config.toml
n_layer = 13
d_model = 640
norm_eps = 1e-06
attn_scale = 0.125
tie_embeddings = false
grad_clip = 1.0
schedule = "wsd"
z_loss = 0.0001
MLP neurons of a small language model. Each row is named by its layer, matrix (up: input weights; down: output weights) and neuron, and shows model dimensions 80-335. Each number is 128 + 32 x the weight over its row's rms, rounded and kept within 0 to 255. Numbers have three digits each.
After each neuron's rows, "fires in" lists the words (lower case) most often at its 100 highest values on Wikipedia text that the model never trained on.

L2.up436:151117132159066094068156117099053127067077152089128123149166115122156149096168098132073143140122110137109184190145135053101156212154093092073111184106176091139111132078126135051092075181081144138190107131130143145151128081076153107115173092097153102120144125173123166133108097112120166142082138105135149142096130088131165169155163163116141152178161136112181092062146149022151203144116038110099125169120114138145113091152116188136129131092203192124114115155149155113182124107104123097116099144159116112148132094152135125169095122133185157125109110106170137132178182079147198076154145079128144140115102107166108117092142142155091125066121079132154117131120029118069122110098157123089137146131116152158155235138137101180134093166155112113172100148164130154174169090145119
L2.down436:144100106129096169071190097072089109061128113139127122124122154112118097102132043148140123146171145159090161193115149077084144097147158114125079216129125068147137178115111105100088127150128088170130119168143143187121104150171108061127106085081105118108123098117104114137169055142122108089115161148193115129112164123177154155175116140144159132113074126177134095084161168132172124175186135167089119133076139181098146056133122102124088121111170177103119157116153112148168166113086157200122128168149159084140205117143089087163118068129215163122128170068123134179158144154107178084157107093058119127164101119132093149100095128159188164058150135153129137117126100140123140143064126064099152092124167128133115204121165075160157121149092168183141120097139145124087111094181101
fires in: "high", "highest", "stand"

L4.up641:166087121127151110121106152045175154085130119131126143119156124151122154114129108207116194120162162121114129128151135153156167096075098127120108130100161117108098101153134163115151113104087114106143139119086091104119112150137145131203129134153107131150152094136094129168153099112109151117117147104166132121150095152085123138103100144187089173128112160155117172144162142098119102131081165205134117168178126078087179156085152159176096084072121137105070163138122203121140160125209114138143111141152141126180146096178178108094182121093175127120102114066151169182126173172126119134151085035131114119158140119173136103120165101131102100118115129124122131168190157114111092047111134187187087136087175178203097149123150105138153171154147154091079119091098146088156110105132114
L4.down641:055084122136171141110123151122144163074079150092126117109108120115144103097106160127090115077137109132177092107109156125125158173103156059137132171154174105172156156196172118068127072145130158183175111082136117148081135124043136094143143124148138136139173114110126077197138099174114130124123102131110179133105153113128104163049091122119107122124129102110162119143116055207175115091150088142100112060109130103112123115135126100145144147092128143151144166176081111138142109158115060126185133137159113125110111129138122118181131089181161097161121122207110108113130125135158136161172145111132187076104138121155163154136146164118081095094127096081160117137096164179129121167107161128154079139153187164125146106138113167152142047149131122102126146129137142077111143116136117
fires in: "of", "among", "one", "each", "to"

L2.up1179:130138030157122073119133106134126090114121154101083124157131181172120122128151096104143120056181123127161129142040131110083137150114106076174082157092092066140151162152079129153093124190100156161146141101157134151104111121102152117152170157160100075147123128142153090159148114134134122210190075154110086125089134140133126101154118116078086140077130122097091109178091128134097095184116095179119067199157147155150110172100174088160130163153104119112148091174144198129132166197053103084088146085178081125138121120103127155080148083115109092150122180172095140144089148138143125175123131171114097105105165155147129120126172137138160115088126118093109171101198132129126122092157132140122216156070063126172136088190120073148147126140111137149117155169079122150186117105105072
L2.down1179:118116115091115071148096058142129078119196129126102132125153133183132120092125096127134109115114048137136130147123171159143115122155164092149143131143098044127132116198121157102140121128151122128135156114127105142078159079098177072142119141074140144173099146145128149103161147124103113203158072146154138129062114148098075126154145119062106119103101086104146138161104130101058127146149087164107059162151117120080118106159110072121097157139121143108150179117112151134175139135096150123114167127220112116124133104140103077118130105145095135114177137135088149154074111139154079158155166121096088141125161146128075148059149088131135068106073169089121147143125144149118119164129118135140215118135010126151093157102137113167144086169124111153131099105063115132175124156142067
fires in: "suzuki", "diego", "mclaughlin", "ottawa", "cincinnati", "honda"

L2.up791:179174086102110222118126174120193144122101119133103128121161175131141149099100157101113113047202107184163064196106151122157162139083142149096158095167161144135176120146150122155133154159185109139155161088132093117145082151061080147175117101150109157160112074118126107076128141163152056117120142142141125126163139150126206145164070154160141137175129134117135108153123131091169174136178126122075083118154106150151100114133128111184145126100090086101160143162100170132172122153117068124131188141112167153120104097105159106104133099141085165092119147145147143135144166098166170111096177114153135119121126139126192130094120131146196105077139083174057142083147099080128091107104132146123142149129118126132086085078123102078149123123138129120064214203076085165077162090129106
L2.down791:139199126100132148139106164104188164077116133102110121139127144122154123144129128071145098081216127193152130182167125129148123087147146136135117135145174094150168152115079112089110134152141129134132132125108132065127130168119126132150101098101107164145100080146124127074132146160063092063154157134136107134153135086102114104142037104117140099165135142114127120086127136102118153178117107120079139090151102134141097126139093114194130090119090109047158139159078171163147152126081109072154078132159135139083091106127166117118095084127044108076118163137127132100136164083133155087122138115118142158098086082096202151076080124120145121134161067151050121108112159089178094079108114095117159143092096080194118101141126113097135091093166139120102164184111058128111153113138119
fires in: "asian", "world", "europe", "atlantic", "gold", "asia"

L8.up264:133162143191084123104167111097140109142155155118127151129161099059149122092136152139077186082129081100109161145128153159151163139081157055105164124100145126068151146141114092145062139130140208207076095153120108176060178081090165143175154116178131140095090124118169175075120057134141149113143119098122096086213088130131102127118051118121147091094111109155159126108149111132130109156161115148112103111144133170147182107086141104089153123133133131125121147097053123100117148128155129160105109107146165092129128144169133146121148095085152108147129117144170101117117114140133136107155171106119115129137090105105188111169115128151115130105094154141203131115132093206103078076176150102135172165176067054189149128146072115100086127141088160129088128121112131108134204135166194
L8.down264:129147121165108022132092087096081089186126156112171185124136109121156133085105126209121135151091086103139133150189134169166110222080127118115159120138074147122133114135156042113086103129094146102114134156097093104098106164139118118192124153184103149147102155111143117138099045121068132093129138129143092148146043127047161153128126106116090128125136181196106179120165113155113133113169178141146108120124106136138142110110158113084087073150134172107153125165101155193138105142128060144118110089101124133090165128089148115158088113123093135176133098081169100103087109104081135148134135128206137154104079049087140128157095037126067090145125127116112129139115111127100071148143117083132131197206051122109101156103107126157142096105115146129095191121106077158155164124166098
fires in: "to", "and", "began"

L2.up1085:106176175118118105088136135162104064103143161124116128162141104143163124072084139174143177160102100142112115082186180132135168194142133122113086095165151180148127167090168161130153124091151186120160103120144114193069124148127106117212130100082138148157180114090086175131080111127139108083131112154107132124077134158157174120089174134098166125089129135171092101079110137144143097038105089110082119134162142177122164133111147088130192213148138146187128125117127115083113110120123094137162109174169106147156161095167133135094107101109147106083113135121144074109120129154148126102078089117125106124144136074098096100214139114130122157099140121109099089147097124137079123104121118122176151195098117103188151146132106110098130124154119147094094096139151136169105150111122106
L2.down1085:116131125103122085107111158137116122085112136165165098139147111128163113127138177209151181106119119233127119087172185143101155191105152131109121128144151182149115146130131097085126144143081148157194150169114096201086103132168077137132110160057188156159140185134125197117165139196079101070117131106163159152102140127214122157128133158112161179039096104079086172122138151132127117123106136109142130097107114118137159127093160166104152174106135116179147139089078119129113118135076119154144152168184126129140138129149105103112078118137155122107116131099160047100086125176104114178131092090126098148148111102127091110188135109130139161110160114102107113144143092135139133106126163079131111141065127117169108151132158082125048078156123161116149131123152171132100090113136068
fires in: "high", "full", "low", "big", "top", "deep"

L2.up281:113174084107156146175097122089103179146139179067158131120167183151088162127171149110161114160093120127150176120077199121105109152159161107116200154205156182130135099117093111158158136101135070108113123119125053044152112170178150122092126177101113126149156134129125128104136141142153122115106087154114098099110146155130143150135175142130183126136129146134066041118128177105152114142182082120124121144142162116185151130149114112106164149193140089082131062169133158115089193091057137098097194126106095191098067117089160132104119161145190162111117120091158124144111173105134162107112068108116130116123141109128145112151086136082111188168114189102115110120100136181181104176106159169141151137144163085157139117114133094141153100147088135095162103160125094157128145141178062
L2.down281:108173105096087155105143143095067124110097153106181125163165135116090121179129177126060092148136131145147109089074164130157113138145179086110189146132199156135139137066092140098116122127124045146087177149134101094137120131187075144100123164134132116135160106171213094154136170112154152082064043170183118143140153150146092120096141110113128183104131093134089072075168190127126152166110114158115083143138102090104164156124118092076177128205161085129139096172115133114114196079060138086141147137125104157147071043139144134131129140147175144077134085099173131150069130091127159122102080179118142139088125154126088141163120102109079133148122132113131112141114103184134118123106164130188141142107145130157098119137118148158090127177120123084120091167132139195186126170174101
fires in: "left", "right", "north", "hard", "west", "out"

L2.up921:116172174119174129093104137159162109088160125174169129189096101165089089127135101077144113145097126140128131118088140126087113162106128143098141152092188187076125130109131136150122122215152101102166091099095135137111128123145148090105109107120178125156159145153125152159147094097151062127167119187123108138180125169112149110142124112181146151188126098117163120161149159119134117124079128118185126072045136086122136091074074147217162087125146102153136083122083084154095101126120125134166074108138128136140130174129184130168120070111114051137109154146123109159138094139059115161125144125087170171126167103121124126166101119093111125170142118114162139143148122135131086091101169126084107158180117208155127145146134133106118154157132140137088140124122140115052118129093088
L2.down921:074113158126129102100099107144118135148165113181145116174155155108086128172106100092122038101120128090146148127079102127138137213064127061092099144145151111112133104099165168077155118164135138094089085090118105068199165116155141112089211146125154151114102118099112154125175112138110114136160107122153086134107094126126174125144153093207114100146122066131174132124161124134142131153143128108146161089078070119132078112100121165118128118065116116139067070075098088152088161144169159136142101097106062068122119195144177125131070118130168136152109157147139087135096112138089157150128148164150124176156153135118103098141130151128173161138193143140111193129161166082156059113118127106142110156149166129126157148124125130075125145164126132104145118084212125136104122135114067
fires in: "born", "stated", "announced", "said", "wrote"

L2.up1037:119096129149091104131129091149110131116113125144106093190035091097098090143193166141132115148103113167156210169155116088161151158134148127129155133115103107144128141081103119130143106061133124092122083134075157108152164111122182070096107119146142088083095131063098113133131104092140125163124158097117116107178130095077110182183089098191131136128127114143130119120196178150185128107105084128160090095123156179124137112164089163132123099131126148123101145088161156112136141143110099121124134121141113242119125146140108146140104118070083100076154153106085135121116085116140117124138096143108098147154120129139117124173076062167179141156156134152229120093213158153158110138173060143120129159138099117159085105132104143151091115121112064154128129168138129113156155162140094
L2.down1037:128066073166092131143089174148114110119133098125125180094125139088089113107141105153143149107158106151121064104159076121121133120159166117103090119155127125206126157149123063158090133114141154127103130122126098108161144131044144187069098049154116114091091115153131120178145098196204099124115085073198154142136115117130086155151040181140172126121104121092119127114137174144157131096181134123090130168135116112063191152106097087116103084114144101105164085114101077150084060194119104093062082179123157194105212137109072160119106125122111075162132110104156114077092149102101119095154139117106115124092098152166133080189121077137144124134107162090112102151101120075124118138109121127111135079209148080117051111160108131119144151126164109104146174146145079178124172072120109
fires in: "was", "as", "season", "while", "contract", "named"

L4.up450:149060104110123188162126090191143110128102106167097156076110118136212133067142108199071155111104136115109100112133096171134172148099115118147158104144091094136086106138137152145155155100072139125175121106149166089106097132123190139107109137099110100175151144153115161156143124121168152146089129119080112119099143132153132142148125115161077202136091128140150142148173084107167122086086130153129112077153135068104070110087165112130151104204128150114201109128098189068142165118126101131062158082184155161099118178091113121181193021066130142087072129149075133169138132127117107187134173119118131131124109097095159106163101090126134159137165147165154096123186129156129095129147126108122099150124155142152135100176151121136063141150137121119083181092172124121146044103185187
L4.down450:129046104142206163202115123155115112112089157126144139081169138162148105127141124146107132117102115154116127090085103125171153125114156080116124123131098103133097084143144198131137127122098130072183109126157111072085115145138122142118138104091150119161126132159161138144104120130143132150129106117116152110130118158166122119157133079155136165104135110142119112125092098117133087116114167161116163128111125040173112165079143161192147171204109146177159121107142116055152174145134128116135146067117078154147092155124132067100145145081054173101044211132139123127111157117083102151171145140071148059111164105115097094164171073109106153130135137076129151147143143127109066128155073068166074153111119138124102131157125136135056182085096126158036141126170153152138119131176108
fires in: "of", "ofakim"

L6.up427:082194090119129100146119136132132135143079151115086159147145142149141185135102158152214126104114057114115098179131104044122171148189137110097133122143127136184125067086099164088156150140129135149082113094087065087095157119144198139062133160078114126137073132086110106056151127125128099131130085163169126084110129102093145128130114148141141167146157165168116113143087157104124146105088142130150198164162128181119172099120159133155085115149138111159123110179168156105090155122150122169157158043110171121178126126117076105134095110140168114130166129152163126105169120174063149121104135164055124168091134146133127137117125147182190095169059069120139131094142107120179112163077173111168218174133142121111096101153133178137106113153112217137132188059107082214096109116105110
L6.down427:082101163116137152154104146099107140146118200093127120177118123144141147126160137109137121124126126109132144061171138119086058176116127080133107114080186139105153148095113161137120125149202139141161140086154159191172092112126115079076074084124103181147108104165118083095124072115153148118121096210164104067136107129168141135151075083124159222175084123142090084189171039107133113133115110143149140138156121130134138192079161106053167109107097055113078093139146123153173064138135139103130126185150122161164173117116154077163109169052164096133193111119144104147161140153069144129117097138125093111155104122160148087125144098130159155069137158124119141146179141126096189121152123138107098127087125126177117152115151100132155082090146119075069096146089098140159216130117100
fires in: "as", "all", "only", "just", "some"

L4.up575:086170113140128062112164143164129185116109119188066088133172138145125145043091143152096146181068105132088095097150157128145159120143141144123128119121132193117128124114188141111102108142149146128183098082173129146125145101153120131099098140125057147131187163128069186122132072099178078132139165150106186170144171110167144145140095179136065124145116167129108176142124189114134135134110144161138150085105118106158127122125091158179096161085125127112127074128142165124220184098108136134163127109111075162175136194097061166142106160198156073120104182116114100158115158136127170140106133133113145113179131089191168134072108165129116081073156101120101109115114102090141098117105125154170097146179073189103178151148122167105148150186137172111074143087167093175078095102105086
L4.down575:113156130147139161128138197110119138116139166162011119115029156094120065089140126147105135144076088158142167178115127134109174078134127141141097183091132128143125120143171155107152152114089138098146118099125071106170128127120149108184189041166106163119181117136095108127154096134164149138139125179085098090126088130123154131134154131144129163118129156133133080121222116105107170114159104148106112128101166107072129123147155128115128149060116129084168102157062103123115170159080184115127130119188102142133139129095163097096144134129086151109130074141125133087108158129142052148096122087135136180152109112134087158088098095108144111151121148112092176109137111148117118153102089159139143138095123176128125119105151113086104141118094143095104115158089078144110097115128151
fires in: "on", "00", "off", "meshal", "of"